config = dict(
    d_model=320,
    n_head=8,
    n_kv_head=8,
    d_mlp=1920,
    vocab_size=32000,
    positions='learned',
    init_std_up=0.0339,
    init_std_down=0.00326,
    optimizer='muon_variant',
    lr=0.00446,
    decay_fraction=0.661,
    final_lr_fraction=0.0,
    seq_len=256,
)
MLP neurons of a small language model. Each row is named by its layer, matrix (up: input weights) and neuron, and shows model dimensions 160-255. Each number is 128 + 24 x the weight over its row's rms, rounded and kept within 0 to 255. Numbers have three digits each.
After each neuron's rows, "fires in" lists the words (lower case) most often at its 100 highest values on Wikipedia text that the model never trained on.

L5.up60:146117120123100114138106133091153124090118135110138124137103090142112139086138148154101122110152129139093151128138138152140131141112138147142124155117148099112122153112107121140098142167115087155099161147113132121089150129122104142083117119086116169126185088146147052131099118088110129155
fires in: "an", "three", "two", "one", "more", "several"

L5.up174:115093107155141086136123098163128120125111124131163128174169156077070120091118122146107118168113145135141109155106112047128133113106091158112138153140156117137109134106155116152106154133163139154134154135129145150110156130132107145138093156102087111156112136111128136147181104089142145143
fires in: "the", "first", "s"

L5.up1401:141137168108152138126155120122130127134119100135134137133164089129119141138088090111099156191126135118145147097149111130157097149136151134147107185084139120112085131132141137102115122107094106152134118071099177147144166099144081130116114095110122117152110131137115122117072092083125121144
fires in: "in", "with", "of", "on", "along", "over"

L6.up1118:125114070097132125090128117065125118133131096166157123149127118115113163093126160123129164133093146121153126112119069159152184121128163144119129162122126137102150155133126131135144088164152138117102143154107124112131103104086178110128178144136149115142124102096095145143133135171153155127
fires in: "an"

L6.up485:150100153119128157069095142098161105131164116100093148147150142130171135113153111114160126140173123145131109137149144148151111106130119132109145113133156129121091145160119130111107140122124115154101113116142125123145169123159154077148092141093123101119112124114122148135175133121126184102
fires in: "to", "on", "at", "i"

L5.up1806:123134155101106157128131100163158113114090116110111145100113125089158107136144166142151125146137108119115141113163097164122146090115156134102162128111116145134120152135138128158140154124123130114134117115095134169084129101158102104143109135140150153161120118090122130121157151132110080108
fires in: "to", "government", "ministry", "committee"

L6.up237:118121093101170159131106082116154141118116121115126105132085170124182131088117192082120099142146124105117140104128137114149082129133140110120160171116157146108134126132113130072127120134145140136146166165122122156146175107105183135133109136104135128146129088150118081115132117154121120090
fires in: "under", "of", "is", "was", "as", "title"

L6.up1512:135091103151120159133153110094125124142138139134114109131094091127095138103147152155141138137115130173140190080162156108114161132114115095104141130111172112086129108157107162131135146097103120082089132133116134170144144072146075104110145143137141127169166123112095138157132131144105149127
fires in: "the", "had", "was"

L6.up657:121155166115133092094161102138101108161153087134113117099173120111108111155127170129150175136152127144109182145157139131109137151149124122132159177053140136120137154130150170142120145154110115132150119131127180120167135123117126141075136165093076140174135156123107137099143115184124158133
fires in: "of", "between", "for", "from", "than", "over"

L5.up580:135125076175119096144142120156182130114140110100132167096118131120079126101097142147127136145152143125097121166129134138141095115124107168133141109113086170119162162144108100085102157157132123109109117170095124117125132114120121090156122117167134115150073123136107100072143133112104139122
fires in: "to", "in", "division", "south"

L6.up582:110152087108133102118109111140102130126088110101155097138176136115117088088142128106088107150144101133132110167122117113110125138127137165127122127109168131144089121153133168123175114168144155104124158109160103140150148131135188134174118173126114114124137099121133117152141122118129139139
fires in: "was", "microbiologist", "october", "bishop", "july", "is"

L5.up1744:107129139144150161137163081163122113142134127104087149130172116167132153147125100161108114186129144115093174152122126090120162104139136178121144141138118179100125146153132118122159096109081123129129151100158114101124118155111097152128086126145127128121144114098134118105112114158112124125
fires in: "the", "south", "of", "united", "his", "states"

L5.up1100:105144165125157165150142139099160090133124093117103167150146133132104131175111105144168148123126148104114116119187162158124172136123110133099081074135120103130136138136115117164078143104144161145108142113116144126103131106139089095119165142119126135095111138111133114144137115132155100087
fires in: "in", "on", "at", "a", "the"

L6.up1526:126110116126157141168149120135145133146109163174174120143141130104118179109119134136094131124128114102151148111133104107165122166135115121110170139166121161135089129115150137106100094098108142125135160179119154149146140128101140136150125176094133066099082094113153135159115185111171119159
fires in: "an"

L5.up1186:168130116129046160138154113151125135160108121145109140163104132117141148142146132105117100148141130138101144127133109114129126130158154096147123085152147091110122079146129139159143153087119146116118129095114083101120108075123129105057107142095123104115149085117106070133166144116153153180
fires in: "with", "from", "his", "as", "of"

L6.up1503:152143127112106117170145092105103091151140104092073134119155113146151106140122137175169170140113133126134099128162139135120123174142154132146129118126114108107142100147150097142151132125166091146121119127141127102158072111154143141128121142116125151149138133116115147170107126153146131149
fires in: "in", "took", "up", "takes", "taking"

L6.up421:127136118125074132116138131124171113100109112144115104141090151112128130110141103080090133128130113157165169145128141141156115094140110108124131115106092129091121095128083084127123110118160127143126087170117103148123129130137115104161107115113085110122126089147114134093130136164170167158
fires in: "after", "during", "following", "in", "released", "was"

L6.up1655:128107141126099140113164129139115086117160129098112092093154135116133140108117124138134101098149158083142103088136107092163150121108135103141134095180158091147125111124129140099176101120130143153134146138145129152116093095163132179151134109135142132158179107131108104115111103156111123162
fires in: "of", "in", "into", "among", "with"

L6.up401:126111124147154120122109113133125153140104107128150106115134107114097137081094153138104080153128133166117110094086105093098154135132145113124146145129121148155134128133148125148152111112127115098158134119120132153136158114082183122070134120109160171128116087145135136158165148125122140152
fires in: "these", "an", "such", "this", "the"

L5.up896:117131147104112149146134116104172094156133099143139115084111076102132162128084154141089100164090146146110085139107094110093094116104150123129124123152148139122153144137111138133104127115120166166152164127122157157147130124164126140128128154127122116123143145078116105195092176119091156164
fires in: "the", "leaving", "left", "from", "of"

L6.up1086:125113096086140132106151128142104150135099154090105121167079127127124151115147175105133136181140133126179106132152129111133123087150182123090124132102115139093130173100147113140157122085112093100124134139155168148161136143112098146129138132126083102092159141148112107138127161162126181080
fires in: "in", "of", "the", "to", "at", "for"

L5.up237:128104128136143142133152077110081106103097118126104135142111173136086153141137131126103138121099099113134188122145144165118113147130074148142112123116153144122101124124107171075150156119064135126112145145176113142135102139167128134135120139129128108110148171143086128133133128124119123126
fires in: "a", "the"

L5.up1437:121172136123166103104126140140177152154104086198154093112149133137154126097127136174118157114135108141181137128149150099172108114103166115093152106151137120132092138136159117167116106110135131187168133148147125140082157124104160122105133117140126169135129102169149116118152168136091139121
fires in: "as", "a"

L5.up1270:114195130147112131079161164132173145180169106134142146107155108116099171142117159151123123107108132125139112156141132139135146115170122153120139099108163121134129089129145127118109133127162128100134130099128123153060118094120139153142154089130124155087146107138103154144107157175163134183
fires in: "the", "of", "by"

L5.up1783:101154140095106156159144129132142104121062106097109110151107108108115152120145120112153104080140125156114149094144126113095187109141133161087147147147164122130180121120117138119140133125127150096133143103133115137159165092101113150135125096103093085104142119146136147115159143107116108094
fires in: "the", "a", "s"

L6.up1698:141163115142094163123125139108130097169131141112119165098136149148143121188088110129097143160129131105138129104124126079171157145148098121126123158130159066137109150145143078148152152131119150163090103128117132115114148139140095125098129108147154134130118142135146139109126137137120103137
fires in: "in", "on", "off", "back", "come"

L5.up1380:116116146106122134170156168140140104118146104137133088126110126130119126101155125127138116151103149116124097124160127141114089128140102106141105119123132104107159123112172129071166163137137161090104123129146132083159137136087123126150121158111131158181141153093130156127165126163137125156
fires in: "in", "was", "took", "and", "first"

L6.up1008:087125111159121135145158095121114173105081137100151078147134140132131161141123123103112181141118123110154127115152149160126149102107135115139102089134144116127119203124151122129136108115118114127122144104118082171174153178147115142108094106142112162126108152109108128102162128172096111139
fires in: "was", "a", "been", "be", "were"

L5.up1369:140114113099164095120128140140100133146113147103110157119137135129094142121097137143114114155143129120126144114103169135125116154149145189095140104139159142127142143167161125126174112113164102150169162117125111122082152111124151146122091145119144165111129111113093124147088120134147121142
fires in: "an"

L5.up967:120134117117066127127157115114164121155120109121173131137142131100078133131127173133100094081169154147125106124133158075167047146149125118099158153131091119143097134146149136080147128080107154148111138160128130127100182147130142130098162144174130118150110135149121104098092180104115150147
fires in: "of", "for", "over", "to", "in", "from"

L6.up316:147124117128104117085164069109120144099116097152132146153140191094136133101147138079121099113141083085152137157122159116117111149107140126092147118136110123126124118145147150155107126148148109172141112136141137140122141133141166161133094137107137160137107081129151111120134142098113166130
fires in: "in", "at", "on", "of", "for", "by"

L6.up1866:119136164149125104155106169136115145129139104165139158081097060112112155114097140119102147112151139118129162120106149142133103111109136119161172098081108090117116158161105160099107152125143137149137152132147110146146121066225098126142088124146160118158144122123144149149126147144143132169
fires in: "and", "the", "of", "for"

L5.up8:147136147139090139148136095137120098149079109105084173059118115083154127154082132129107154128095114114180126142172169123102099133121095150173135175150088126111118126106149149183129138107103193120132118123122141136096098146107146128077114147126110169164099140148125141149166173117122143089
fires in: "to"

L6.up572:151157148121107112088166121133143098143126146119075100098081151137144124125146139138133104165146138133134116142145089109116082148163148110141160100087140156147136158123159151128126094096098164129144099110149145114095120155129157121131125115133091167179150099115153149141139212117150155111
fires in: "to", "help"

L6.up1555:091139090106114156146135145116144180111118111163138105115116163123123154139136127145162192112134129147140124137120141135135107140115152128110077101124144142082128137075135139117160110118105152137123118170142118121163070111127095156118174111105179160163100117120110134125143111148134076155
fires in: "were", "was", "being", "been", "also"

L6.up947:104149158133163164144124129104138141159116150164139111113121151123139136090134123137122133127154121130138178087127113159156083138101117089137146132110131145076163107076141135085120181172122132117141151172106153155150083164116163169142169161132130133149135110098067139134142102119163136137
fires in: "as", "which", "was", "and", "season"

L5.up1586:119125154104143129122135092131101079122064104114168114156090155108159146162113151127129125103092147156156173104113120134117085136130098136167117087154089134167087105122131116142151148130183128097114119190120132113091088105141171158161183108138130102092182137132146133101097139128066158095
fires in: "the", "and", "second", "3rd", "third"

L5.up847:123121108148091137145151145143130124179112096114172133159122098151092092126149145137139132142122175143098135138131139099121124105073117180085120150134139108097170153136138090125123119130165116162124145120137098123126117115134154159127126138124119141097178135155123112145100141164170134176
fires in: "of", "and", "more", "other", "as", "two"

L5.up980:146107151109112124114142120095117124108146149135122126126156128116184119083110123143134108129137157147155114127166141117151116136113118108151131145159127110133149138144121168185151106163125093103142111148156112096128143097121164152141090158134148138131139107110142097091092154144122129171
fires in: "to", "with", "at", "in"

L6.up1253:125137089135121122141118168154149140124108144124162104178108141113158153134141139073165116120127165149136147137107097135099114109140106119084129125146132093128148142157119175116098093129207125115078167156156127132122134111106134132149139118110129127125131162096110136130124087188109155153
fires in: "are", "as", "were", "is", "from", "be"

L6.up215:092135136131113143122135140135115111108121094116122088130143143075128152127111114135111104120169164091110161141149191165176129142114144076104120103135170126149108114143135118147105148129168145119091128204091114124162156097143145155146125120101143161130081135153152089125125137127091099125
fires in: "on", "is", "in", "as"

L6.up588:136118124137127108109146099129116144123154108136085105142118124120154104136134161139148120144145115099126106154146129158124105124185140079131154091128138156182124130149146144100198078158114167131125130113125123095107110169132134130120134145151147157174140099105133100109144180087136120157
fires in: "to", "can", "will", "may", "would"

L5.up251:157110154124139126090173140141156143132130156122133088153075087137093159114104134141146114139122152089112105131122117139148097089162145116111160117149144158150143152104100097139116103114113134115112113127111147158113122091139125125101113100188142167148093129130148118134170134114118113133
fires in: "can", "to", "ll", "could"

L6.up1867:148152120135129138133106122078107126132116139137090120168116116162080134131121128123110136116118141202163131133083130135097130141136144170083149131116118122122110104132084154111086128132149119092164151150073136127141155119140116129108142121120127144154102098151110130102150117140085107187
fires in: "the", "named", "born", "called", "that", "appointed"

L5.up1065:131111104076124176146113143153178132095148119130111095129156062153137159125108111115163159149115145176147122103138069057106139103129143168131125136143177117173076129112134139127108125104112135102107105139109112134160136089131106111166102090134111156106103094142155077183148126108121156156
fires in: "in", "his", "to", "of", "their", "at"

L6.up293:069142160092145120151128123108101142101080112116112119095105133155126136150138124113152194139091125147117130101131073115151127121117126116141146145108147149128117138117129132148127148100084135092112136162130134156147144136086100130159125113177082116092132136149150147135143159157109167112
fires in: "a"